Weights of a small GPT-style language model, trained from scratch on English Wikipedia.
Size: 24 layers, 3 heads of 64.
Architecture: LayerNorm before each block, biases, tied embeddings.
MLP neurons of a small language model. Each row is named by its layer, matrix (up: input weights) and neuron, and shows model dimensions 0-191. Each number is 128 + 32 x the weight over its row's rms, rounded and kept within 0 to 255. Numbers have three digits each.
Before each neuron's rows, "fires in" lists the words (lower case) most often at its 100 highest values on Wikipedia text that the model never trained on; "fires on" lists the tokens most often at its 100 highest values on Wikipedia text that the model never trained on.

fires in: "to", "which"
fires on: " to", "ly", " which"
L7.up451:125113202150127100122109121163113151140128078102081103141169104115135124164152115121177018145204091133175129163089155111104125215141142133112150122092150128084104096187047113126145102135117139098145152094095162081090101164178130105159121174129103134114119147108124182154112193105190120128103184156150123124135110131127142101139130095184130116135156164150086177163154125179144096160137120136087158186172145120148129120117107098145152145108160106093162092107128109053155061149125107139121126098066127099165112138138124127080143109151161093137098084152117154179104118069019127137

fires in: "be", "was", "is", "are", "were"
fires on: " be", " was", " is", " are", " for", " were"
L5.up193:135144145143171096119150132136134131149121131112131105160137110146111161086149100122114145126156096168132149132162201062146112149076116105112139146129106090114100052157138073196171145197096111106137087139117141144089109148158096157120081132093075153132104207127149093108122138204141123205130118160091177147188150146090092091151158080098142102151101133142122143122153070114125088096151095168087113128137111093125179179118209116151147190122131169094112085123146106070083206118081173164151108124092102127164097122157184197120108123086107084114146154133135086152104181090092133102

fires in: "s"
fires on: "s", "im"
L8.up479:093162131145137090085154108107071089183086131135130137131120145114190038131121175110169084133147099110089131168168098118143159120111148098101157113134127114181135148167087078131127166146144135150186090126105100160178159149172189143099108101138172087122116070164107131139168127142105116107127111137160103166101074076159112090098093137109168150117092124177074102158174105081156163102128089140070130180180088126108087109082131141148144136134114205234172108125133137139140116100187139108072128169168144129179135064147153096100086139117138133193163143151134152123153125123059133125

fires in: "with", "of", "following", "to"
fires on: " with", "ing", " of", "ith", " to"
L19.up99:129158117131111127135146097125148122164160117074100100104150181149132056092077128114118113151098124175134091119107191145105140068107078088122114145098064095181099157164123091149091071154123223164099149081128092096133082112104090146094111134115118139098164114155088086149127144206182121161097143136110150152155172157109119119130085181094148166177103130139114148115092189171172099137110109166146079159129146170139101169103140074108116146067189154097180162178130084154170112174125119134134135114106136082127143097144095156179067150153102167145156151132157095112127133189174159077

fires in: "as", "career", "his", "apps", "smith", "according"
fires on: " As", "ing", "areer", " App"
L5.up725:087098138110184158100149123115134139168125122137140132143172117079088148148090122141147098143063177081132062139128114121142200099098158089160056176135092095166101063170104097071144130078174161189109141126139137170179089132154158073138134105137150124110118122100128126148093160089088136162124114201135108127146123141134121095147145120117125149079147118160143171157095220159149116120065101121084069154100161173096163135094064145108122161149155139169165100083087105104174084118129170127121181183074129144139170095153110161121126125081199095088137155171100102154106146135126093148

fires in: "of", "other", "those", "three"
fires on: " of", " other", "ose", "ing", "reat"
L7.up130:133087142086119128136104095157115113121166099111130157181080138071167167132142063051084170118162133110073165020093059090165202094111179080167108107187111128110129107148171073139094095126170146120167110094132093158115081148106190123166084083114169162128113109111150108153150140152110150139143139198192101152116118131172144120121123079168115093135149134117128168153108105153110108099179109108104096156165126099063178145090142146118115127139162176096124116158148029124132116145127137119144126086146141151131114123178147068119149168106143154104119119142182127116126172157150130172

fires in: "which", "that"
fires on: " which", " that"
L3.up248:109117124112088090123130051132141099128093143176160123136141134131171112134111212149106117116028041109122110113121153158161099142120118114071131172144170142177104074159145089100105086135135206144116126136065150112133139126149113162184174153124159061110152149107185092186121169169127132114089106145111131105176134082126074139162084102148096166156144125185141159116117130132124092165127179154148153113138131177119178094112081050174153118131140086152145088152151115065109116179078113116136142160068154111154121151156138120183134123080123052143088116109142095179136098130123121143

fires in: "the", "its", "their"
fires on: " the", " its", " their"
L16.up167:126151157145109131143091155106124143188103126161149142184128145138123159145137116123121128138124133119143089145138101145073120072109096094108143124116123116152126025129124114071162076146118059132109149159103142157072167144084123092125118098128166135150154131139068168174155185144122102113121134100132129104114108153094094152113134208149139098079106164087119117124109153159079082144156147125115179114137147158088199142052126147150134116105079174156154118188116111174123106048075175153113179160209092133155107130094124161157125136145173101171169162124084022111076176162128139090

fires in: "to", "performance", "department", "labour", "must", "never"
fires on: " to", "forman", "artment", "our", "or", "ust"
L10.up754:122156118121183132142087141206152156093118078180080077161160128172173115058089164105119122130150095129163149131146155131140094130123140085111139154167099106135155117169103126166060120109136136088117148152101143127109161064102132125164087202158107177153085075120149187190117095122135140193132094130147153117136160129125123141080095116084145112149124126100127127154144106154141097064157103112147139124114123118153059189188145105140079119160093103188146130161135170098071073144121068161177137092108131156073127077111168167140123090121167149135141144145069083078068170108186131119

fires in: "his", "the", "their", "her"
fires on: " his", "the", " their", " her", " the"
L3.up722:134159149179113049108123155138144121189103112114113184098126147198162126144140092162145094161154104094114082100148079089095130109177117128127104101157091219163096071161113081030114173121090104162140186159090130171144141167135172162079114075178150137147125116121136156126108091126099123126176177138102115085171144122132083088113162159143137132099119161209117132115134087187097135153138124126130110139144140102093137150068111153152171102168103151107097089131143118144087122101110136144152158102097103117053121202146137163148179122139123101139130188105163094143138165157050153149

fires in: "of", "those", "blue", "three", "following", "ireland"
fires on: " of", "ose", "ue", "ess", "or", "ree"
L8.up535:164119118071147147137096112144116083122149113160106117172108114144162167099147106131090101142151065090129185062086122066118144152167116072160154161172141153182108148161133105098128223117129090048133135090095132155129129099124221170151056049121164106104106096121138175201135133132128126105139093154160116103135200158164153114132115089160086101131155150165155100146137080102075119120063133080144080202182128165122155164109147140114119132139176138141087114072146119093173176121163125117134115146177080127110161109126095092120132131152098129167089107113140138113087109142153140122

fires in: "of", "joined", "by", "gulfstream", "jacobson"
fires on: " of", " join", "ul", " by", "ac", "ov"
L7.up681:146141141097169179132130080150107161125119147133083124123045116132149211173110122147076114140075112139145159126176074176154114106163151134211098105115134064184129175115143128105133145101122124130152142085159131097132118140160146142133090113128124189139057100104147124130105088114110126131148143154124141167084085148118163134100061115106106158175148125174098123116132125111088128118126091150122081132175116127071148093137137137171211120104109109141118180045126136106122125083063100134176122248168123148113166136061163112158131096093066104111144077098153107154089163126166131119

fires in: "that", "but", "until", "had", "when"
fires on: " that", " but", " until", " had", " when", " he"
L5.up132:159148118137161139091093096155154138157118097161137165124121143139139100121119124097131073115119116130141113108170166115114128126138074143118152158131153097164122134187117155115114078140139132084101158133063111110126178108145150126131133104120155141144060099070135091139095082107139168150140145110134126147062136109149185105135047183170141161124180094156168204100094154236066133057143148154157168089120118131136140140093154163103071178122108060164113151138139105127159099206046075120091191114155116127131141203125142112127099147116174092056133146091147151136147076106141109111

fires in: "as"
fires on: " as", " As", "s"
L17.up226:172091110167129119144106145107150109208132137167096178122158133120063100075153121097154051163133165157215064157194077079121132126142154147110080128149125122111146090066126185174105126106115111147118158075094081118129170139109127127110148108108162142110128129181100108108086179161171085128073149170173173086166153151103101105147144176174156123115103111119155085123126177149111096134101139108089134147165162104152153111110071097104102129154100189117123125107141062131159106092158167125113141102158110149107210083120081150172046088087146127108125091122142103148132141121179147126

fires in: "to", "for", "with"
fires on: " to", " v", " for", " with"
L19.up281:118140128157140139121166136130074139087104157165136096167143166097177118109117096100168133086105112156193103155125152138117115103125092122121152075121108147164155163121107061156105089175116108176121077146150084123098118117087133116132178075090138146153145107138167156128110160125174123192169118170110155094098190074171152051107073099158169154157153135054108113174120164200141117139154052118185146186144129110067110115110164115037071166141144110072097101116162125126120102118127137156204157122107088107151103130157135080113115127164163090135179110126164115080116124143180128137

fires in: "and", "of"
fires on: " and", "i", " of", "act"
L17.up550:135151129093192137143147100176108130103133137103152143129141131157151085107140176081143074102070114102155086072104103076062124122098178140115167136148073101120164136126112108099125113136173146135119110088068123120117195138166146170125148086090142153169078122120165066123127162144109136120171119161129129147192170195102082200142112143137095096132133112081075095166142112112107111141153101145062091111112174155120136072112136137185179088078080147126121089145103173176102081203128119148116101116129104124136105078122183092149161163132111207165117154159145114117094181131150200146

fires in: "to", "who", "which", "that", "whole"
fires on: " who", " to", " which", " that", " She"
L5.up636:142126125094139131084121121134088154122156151165150162156147142105161119134138147143105079138088131154140144135157146185133158170109081135153177146091158132112128142140152125106132087138126158151163100106131154122180114127132169122173130055047154106078086152145119130209142102145129119157105194114122192093066099151096093146141125177134128103100119137214150132121115114163143077081106164144165124093176089155139064111087113109115060169157133106097145101132113102124168086135081091056151112187056130146152114105219177099135185090149095069111161144104126074139150111164124167076

fires in: "the", "and", "in", "it"
fires on: " the", " and", " in", " it", " of"
L16.up757:091138169168105123146144174181120150154112186171117120058065138161134105151147132142100131116164124149159157068060146163121158130092096079145103146141143133117138124118120120203161212169158063167064108083138132114146076109143101139119109131153170114160141163096159209161086176107169093146152075125131147108143109141101118202181155104092141083124143156135092186149123128133150121121145102146105103102166160082093158135111134085098112091131137167100160063164115092115063151095121120159082136149096090139112110099092117103145156121092121127222117107130073075097122130110134190121

fires in: "the"
fires on: " the", " g", "g", "the", "ld"
L3.up50:077145115152049108171138107153123130150167089117114124075097136184158132175185103147123123104129072098117170139139091126109122118143123071123142132146074198088098160125156106062124200133063124150124161097088117179146119175144134140120094122157131125169064144103193114148120123112157147132148174140081121158134189179113125124153078096138113104101155127152180184133121112131100169160122145132130112116113099111140114138077082137122151173167161182136081099142118108051121150083121164164132174105159111115084150109165114118130110186128137083136091141120113012172090108128114119215

fires in: "with", "are", "as", "of", "is"
fires on: " with", " are", " as", " of", " is"
L19.up373:142156152101046222087154130205061092094047117091149140062177136139088116162134139144089111128123133142138139107162176092110138137133116140147113099066126129091158091139118105150149101132134112168135108152121153174102076060153095157120127133111136107075072125151135121092129114128168136205100160117155143127118165151107116136156114143207159116159140093104090086153118151110120136181111102164105136130129172165097159104084159123144092136116122107151116131174109119118155169157135124216120143156110158165146074090182183139151065117095084065124164090134162056107116119167099155145

fires in: "after", "to", "in", "of", "for"
fires on: " after", " to", " in", " of", "fter", " for"
L17.up144:142116125072150081147111145147147169122127140109083210105089111079100127152126096131109117118182086167169147190086118127127111157150046130163139150141129120205148101081166089095121140130121112077114141105133128112141136159119101108114129138153070161117145144159150154126142175097126122155070160217069168077103158156087120053099151139172140149136103203106100121105160215188105123108181073123161137116135146121115129138068149087131136134103100163098079131088097138155150129117107096178111091124108095123101140145106182120086147105170089142149197127104130111087072142134169134193

fires in: "at", "against", "to", "of", "in"
fires on: " at", " against", " to", " of", " in"
L17.up485:121124189094117139190165100138109143149141115108095118049141113101168121132093092078205074189142131104132115094142158136068168117127139129178158120169111093158141158141129092160068137226144154128152093156136136136138101094161175097135140122179140106089142155154131132176091151116172131112080154110114092104095167144108141111139176186145087147179139149166137175129110163198129111157156099143054160079115106097141136120126119163097132114133157141103104098072125126041100130107161065112108188065109088128135094170172140081079116160126113151169148123109099062154091145130155130125

fires in: "a", "for", "with", "manager", "coach", "as"
fires on: " a", " for", "ag", " with", " co", " as"
L11.up270:143100182155160162146141191078098128115135084097097176134117118159120159085105125122106060095130139113158089158070139092129157179127156093128106149107118063162184133138161086130158117107199098159154103197133133104202131127137084167129120159115166112147145204109117110163144092129114124090107136113064164160158050195160150079129099110153024186145129134147115171137141130124069104105178125124103110108157137089161119133138077149107111129097148091176159084118122157103110124168200108148164046134157155089089142176139131118104120122125110152114085131109079114128152153149140144111

fires in: "the", "to", "of", "becoming"
fires on: " the", " to", " of", "ing", " in", " also"
L17.up59:191118172160095100123113098139173072146141148156123177122101137118167147151106141100120171147123039125215124105129124128119123122134100130147234183131167060142111108108134099133149113147146089123168117045107182103124193101124124116103130085115149171108137118161136129143101101182144134072121117129158124160121118123131148118100114154124167131119183133150114122091126160160147085148169093132147103163115136164056144160129195103099074102094110090179087138144103078130163088152096169172093181172115072106101127105128145120097201127134111129143143105123019085090107140142144138080

fires in: "and", "or"
fires on: " and", " or"
L16.up611:077083181098083174140066153101149139153151116150128092085100091161110101146105122164122089095126103152146111092099087161074095087116159165162060090109172177156193119092106153117204146157131136140124150099139132144121109127154170159106090144111125113112094153126126142135103155136108093152102091122151150169133135103112067074099114142160141125142204111095064093140174145138128131140141120151091108144158182168123147136102129129144135128145000103104191092183114152129104156166079146134066194092079080103163116093114125137120107130067131111125142125122167087160098149172191169122

fires in: "and", "initiatives"
fires on: " and", "at", "b"
L17.up482:142104128090118241100119113119132149149091129139133128106116149098111104116123124084134142082075178155146095092152098097086126082097114080109123127144169090130156091122109121135175124125062173172113194091108101174101176071089166060097117160104113146143074084109065170130087140132123171204127124109158122117174170121151142126124153108141178167171109100122124107207155154124099166127132147109135150105126113161117141158091166174123155105100071174155120082160174133081134071151184143163135161126128164117135072121081174119058128107150155157107137110169160129094081162082132167145

fires in: "also", "early", "now", "approximately"
fires on: " also", "arly", "ately", "ically", "ially", " now"
L3.up171:121132123102065149210130138119096168137200136134098143147150145128161128158117122147172137134112140125106148096101158127119102198188108198141131147120157164187080176124106206097155113138135096106188093185117148131125120099100115139128118094077143122070167105063145112136123105146118132105113163107148143147093182094129054148122122140219184101128136121133170153116172110137146094095111100184073134135131114112069093146139124081170136107145073085105117115118101164136055103167135126138147119168180081068166154155109151124059145057120124109152091078150122104194121145113123160129

fires in: "be", "was", "the", "la", "being"
fires on: " be", " was", " the", " la", " being", " ch"
L19.up464:151154110131171146087099117123105098207174115105132121127114162155150166105114150089085125162088129112120092185160102136055118092126112115159095113090084123090158139117121138080120098118073166154058182185075109132132114122117144172099114140097129154146194081152176115179125099142149111107143119141141165106160047170151080158120176158135133121072115139092134167149130108119097120108191162079189119124113124089102110139098155070097117158111124162167169155134111143207099113152082125108120166138156090154125201127116073081162151140119071075212117127104094097107162172153135153114

fires in: "english", "as", "james", "singer", "now", "joseph"
fires on: " As", " English", " sing", "ish", "lish", " Jos"
L5.up613:134158140156084135189170133173174162108124149173129179072149153116161110130095171132168091185059101091134090142150153174108135147127125165191086149125120033131142129103092108107145124154099089129174115135085105181101144084119136135122124170083154132099088116092174119137119129145099110150073152109172119138181167090116135149144122158171157075119123129165085134157159180109159097100070073139077135135096094096131092162134088133157079121121170109167116107180091082110113129092112170151183129129044101056124143130143106180157073103060140125142109072149131107132159172117143104150

fires in: "its", "her", "the", "heritage", "world", "bounker"
fires on: " Her", " its", "er", " the", " World", " her"
L5.up469:129136137090098088141102170081150088124092095087139113156103121134185157186142078129128132104126141115133120131158118126125209094095131165086115152096166066107150134109075121026136159115155112127111123128122123133155091164065173135085123126153140180137135050145105104132164107103144131171094176175154132078167115123153123136110130163186099156096145165118129186092099126110150119089168172116124140184091150141106187166062147118082105081137109152155120106157152090129177185045119098133152163176104124126119125114145101130136198185152184119118166121116173132087143063081101079132

fires in: "with", "of", "in", "across", "over", "within"
fires on: " of", " with", " in", "ross", " over", " within"
L19.up516:064123147060140141086113096141165182171161114123066104098169123103144107155145071102145109129104131200140100145075206121110202163116141096131112112107114118219153105101151149112139149154083159120064157119091107112159123160146108117138101108151121090096142137209120112118140148135124124121088154131114155109174174098146110135129132116168120197179126132128185160130138163129079060176136125107162144093121192160163093077122179121095124128140131147193102112090148154118099132122138120166104116099126092124101120095177079110099153175111062143156107109088184166110059107166123133193

fires in: "its", "their", "his"
fires on: " its", " their", " his"
L3.up391:175109110154099151111150103121167209177035129089101170149134160136152110121130113094105060146082097099153151114176099145138124175160116119141133105198143106135136146130081058146140175143089137108107152147104092132166083212164157157066116105149114188151146114089135151113088136135098110111106193207079075111141150081141083114105117234146137146118123176116103155078171093101103117146203131156116167153108148136109160118131143128129169135135109100110097142084139137072126120113098120145116128117137048082094147165119139082185133110088132075132139175114117132141142141135106130150

fires in: "of", "and", "as"
fires on: " of", " and", " as"
L10.up316:124096167172075147163118142097117144134101161141105168080102124079173118181092095138122118105147126136175100116065114126121120094044161058161101131126111055098141119116165132160208141182143108127099139130163120102064078116163126111108115139174183126109133203125086225150078135139135140141135108124070098119135123149161115087161171136176141081092117178113082163155149124166128126116132114120122171148135100118073190196138093124126133144053097066126167122096102139140087087132142130111145121133117128148092121138126163166131137094072123130088100115210169183147143149098163123141

fires in: "became", "was", "be", "is", "as", "were"
fires on: " became", " was", " am", " bel", " be", " is"
L3.up422:151114111146071108142172124115155139154062074096141102111117165140099062120119142091081115146118103112149125121160086134121131136117091096112096053100135094107043124169145119151117166152105111099153133117154111214136129189177154161107189101109082114115117124137218131144113145192116139185139152156176117135126180141083162150152200119088135092161123115112139154174124138145130167159109074103087145107163125133131149194125124109155126238090140177145143091164102131084062109100128143134147148137094141081113142160117105114154099087081178109107100157080110110133159180128069097129

fires in: "also", "now", "business", "county", "university", "basis"
fires on: " also", "usiness", " now", " bas", " County", " stud"
L3.up364:136098145182129135224168143136117172121140133168124170166099126110189138108109214190098077168120139100143095111136107121132164148168167115096138201173161119120122159133180122109123094091193159107097189123080112108127101185121136096146149126073083130141145120097136130135154117107122109122167130129130124121107175106147107129113203133109105078120123143168116191180113064153137133110089110157151121182133063190121071147116059079112108081145113148093099114126119123135088128141083190179114127123073085126105099120124133134147126126077149155154109078122079114155166059136082170085

fires in: "to", "of", "with", "towards"
fires on: " to", " of", " with", "ing", "wards"
L8.up365:093091156097091129127176135124160138148169162062093081096092152072126064151129102130158186112147153130118090121094154154115130146096133094176091166105099142162131173148135133150179142150110103091147150117131149144120126112104171090112155092127178071119118193102173186089075169152142120127133138132087111096146162125140110149054141060144142151131141150080147153141133184211136127113097108151100110136127135200120106165149133106104146156085114113156170111097091056174123166103047142153078155102094110078103123193179076179131118103093110155211133136111107110085158127124154089132

fires in: "was", "been", "is", "were", "are", "became"
fires on: " was", " been", " is", " were", " are", " became"
L5.up287:173162088100096086126144136065129135132100149110144081111162130139066100103083116160167087116146140153145136093184188149087131164098169115129131156157110095069138108149130142148119104116068156080094171138088121201130108210077125172124156157100175140130075132096137129092096155128097146204168108114117130189085154083128117128141125091120127108147148151086068112141173088140136167150107082132088111165158127136078188131174158108159185141126180177114165156075117167100139199108076173153085089111143085070147139131102166075130112138080133164140112124130160159116152151097163113129

fires in: "to", "would", "not", "must", "make"
fires on: " to", " would", " not", "o", "ust", "ake"
L16.up278:135128084136113112169162182170168128165132137109120050113121140122146129129120137130144130157111093096188171158131142166157084170176087085126093097132114101203175137140148137133117119185145096151164064104117125128157121139086127106114084118118072130153164086165155124113159089110122071153143175116148155099081112120102115182132108124122189124170168126073139134093108113184081088146199138132158071112111180133081082090120133060169134104147113120136091126153147129050103075132084166224163154094137136113111181108115122113114101151109089179168184110139144082094119082115157076107

fires in: "as", "for"
fires on: " as", " for", " not", "ist", " def"
L5.up144:113108111192134122165203181139091125177124145127100048133092090138150111150127060089130077128136105128123113123140139091173133165170095138162108126123080113129117114096130077128151149143115174103159197126106059145151064060071169195138122146180190147181164201135098169154142167117131154145113066144105140150141061098139189113108120186130116136079143141132090060110119133105130089104140111099124116141173113116086123105174111113162162170123141173135166129135131188106100110075119169115152158134136091121094144174156108111140067124087160153107122118185138085084125133173137124102

fires in: "to"
fires on: " to"
L3.up509:138122106156132129142134129148139148136088152091117046107128123121092053195162114114164132133092121130075128130085127122168129113133104124090123095136168162151045171158095115118159102148074100123205117162183104147145147218153111170161141126067133123069146139111149153148122089153132165135106136150094168106150132082161131158154113162155097134123122121163086122147171108191101126163173126147088153076209085123106133123094121139127145127134186074109154070096107155105184100121104059083141184087106153141074148104079125054111157094155173092140148121152111122165106180126178133104

fires in: "of", "that", "knowledge"
fires on: " of", " that", "ow", " con"
L5.up10:142118112130088099100162083117096104132127134161116134087057046088131157197105142152161157133096148119172187138097121114163103123059118098109120174117202131064062092184163112194205188140146163159107136124136140117092082129147119176137096133126143115106113211087093104136089156105141133135107175087130140102151109127118144165151119104155110130146137129119147184146130135150161120106131094145094096132095153109197128136105119123114145128090125090180117098143141129154094161142096202132122140132058091152115080067178217122141157146111155134188139109131084071069145152109122126135

fires in: "of", "as", "history"
fires on: " of", " as", "istory", " att"
L5.up286:162159107162129122144125086065136116163114147129076102154083151168076181135090151107148070106089091136150205053155105120102159138141078107129116127144155097120114136144139092164106150124170092134084107137093119092135103080123179125107067099136199111088139113153142151089108108133118205134178156160196138155140114197150177130205134130123100124167167120087134130102153058124115135099122100181063106096119157138109174140116064099185115133123114166137096107151118104140143086152073105151113180090109112172177141132143111138163132135058132132131144077153184104174145121193129086120

fires in: "by", "as", "to", "managerial", "of", "for"
fires on: " by", " as", " to", "er", " of", " for"
L15.up144:158125076100132140129081211103115126136118108089067120102099137174131091149055129146109097146156101126110082205101145130173154105081137071156203146121117102148161157190100137119119129104142106133158126077073153152131096139137136156113156119202172152114091105128165139147123103173132138139136174213118136201140061162147129125159130171129103125099121128145107098135128171109105110098115112082169127075121130137139112126108151036150150101111165094182158114101126211109140103136107088148137131186132108095135143170173117056122098102092158121040153148110088116151113121143189141139

fires in: "s", "as", "time"
fires on: "s", " as", " time"
L5.up28:122115106123171117076137126085098100162097142154112128101116160139148136091124149182172063142120134136149110123154129124145108108120116101153102141111124081117129106105123098133135162166123128138155142153095111162173082078122167089133088103186184128085123108157111143136049133176147082190126114134144146112162000124138129154183093194162123127120150096150136133134116144107126087105061077141090086178130103119173163100093166154127111114167114210141153101119090170180091157155165140120088105059116100089154191158108065192120105162124128160093134148144159114180176136069122119156

fires in: "the"
fires on: " the"
L16.up23:148142147090122133076147103103109124131130121140142145141150058195151090172114112113114175110111100079158097140159108203083121171188056109164177101121122141133147106124085081122106105143142058126146122171150163123117115154112135132136124101149186170148185119148204131140105099091168071167136147156140153156105119149174168151074086145095104172085173117111166091135112131089121066078223111115137194144109109148130108115141079107146114075128089101129123172149153116131088143070133135139153137108130105148138125107075098133073155189157143063162102206171123098135146156154119127079

fires in: "a", "both", "his", "german", "developed", "contributed"
fires on: " a", "ed", " both", " German", " his", " Ch"
L17.up25:102148161120162199131167121148134132172094060107123140137143083098073077116124119099096142160132133113107124141099149137095209166130158140141121154165152089097149166127100100129099106139130059153114141109106143143124137131098175145132054161152143133111033093162131195106062132088109140145180124184138138085171173135156119100124114175094142119096076074087089120142155160194140099147134070080168161199084119106077150076122166123177159078100108137118107111125109140099114113153137157155136130154143185079192169157120142142158107110082111125133078129101116066152151106144150116191

fires in: "as", "was", "also", "elected", "first", "became"
fires on: " as", " was", " also"
L19.up667:172123149133150164133052139158204104152139179157095138151147129150082148173160167079111119181153128078148178148154082106133113127133112113180118102125137022110057131129159133061137142119179135154181072073177115094112115132125119086112082116143119165135116092138163037088100097155150165127076143071150114096086102118210151110128130150104078123093161113106148156147122145138122125142104051115201088126091171129112148179135159105142132147112139114086146127052106180179128109129128098148142127117123136120086127145122123154132113150134201110187101130109133161086150105133140146111

fires in: "which", "lift", "if", "that"
fires on: " which", "if", " that"
L3.up532:167113150161087127149077141144199140071169133168118209145098048132129128206070181106078086122166089157152092140096100136137157146123109147155159147148139063100072142121129129148138093100123157125106069099104131073112148133148145117164064120078111159157139132176143157094070176135094109139160107185092166073174120118091176168153116182092152127123098140143125136137090133169158142142126134186106187119179119092143134144102107086145165180125101123087148107147152110083098119145112152121111152122093067102126145155116148151099191110051131145135134185120154098173091128095090114102

fires in: "on", "in", "for", "of"
fires on: " on", " in", " for", " sh", " of"
L5.up63:190140108135118194103138175151134183176151084058092171139146137128096110140102099167155096119106106144133144144113128088131121106153132095158150104115103112129179134133116168144160117132173159123170127127167144089144078146126114118089104106086132180107085209088226120128106090071137126159098164119078131073099119102110128145129075138212051105125170134148102115098187171063145120119069100096162120172118157107101122089058108131102135150168184168119149112090140136124139129144175100155133109121180127162118110144090107175118112109137083127085128149075069097197187127129137117109

fires in: "the", "an", "vietnam"
fires on: " the", " mon", " an", "n", "ri"
L19.up686:187136145085094165131076139116112130163161107122187150096113144091162099101136198160100132118086132111087080163115109147113133090145114134172081135136092116043197103134077053108121158098121098095182130141169102121177081127155104109154101165204079117134161122093188091101086149129094128188090162183126112180159126075093137149107169097112140119121145102145130138119143173090108102072138181100093121104136102132165145152159137125120143168171124159124127116148184143129090129132167111131127223073059088151172123152109157090134130089098167103117122158139114071135125095151171154105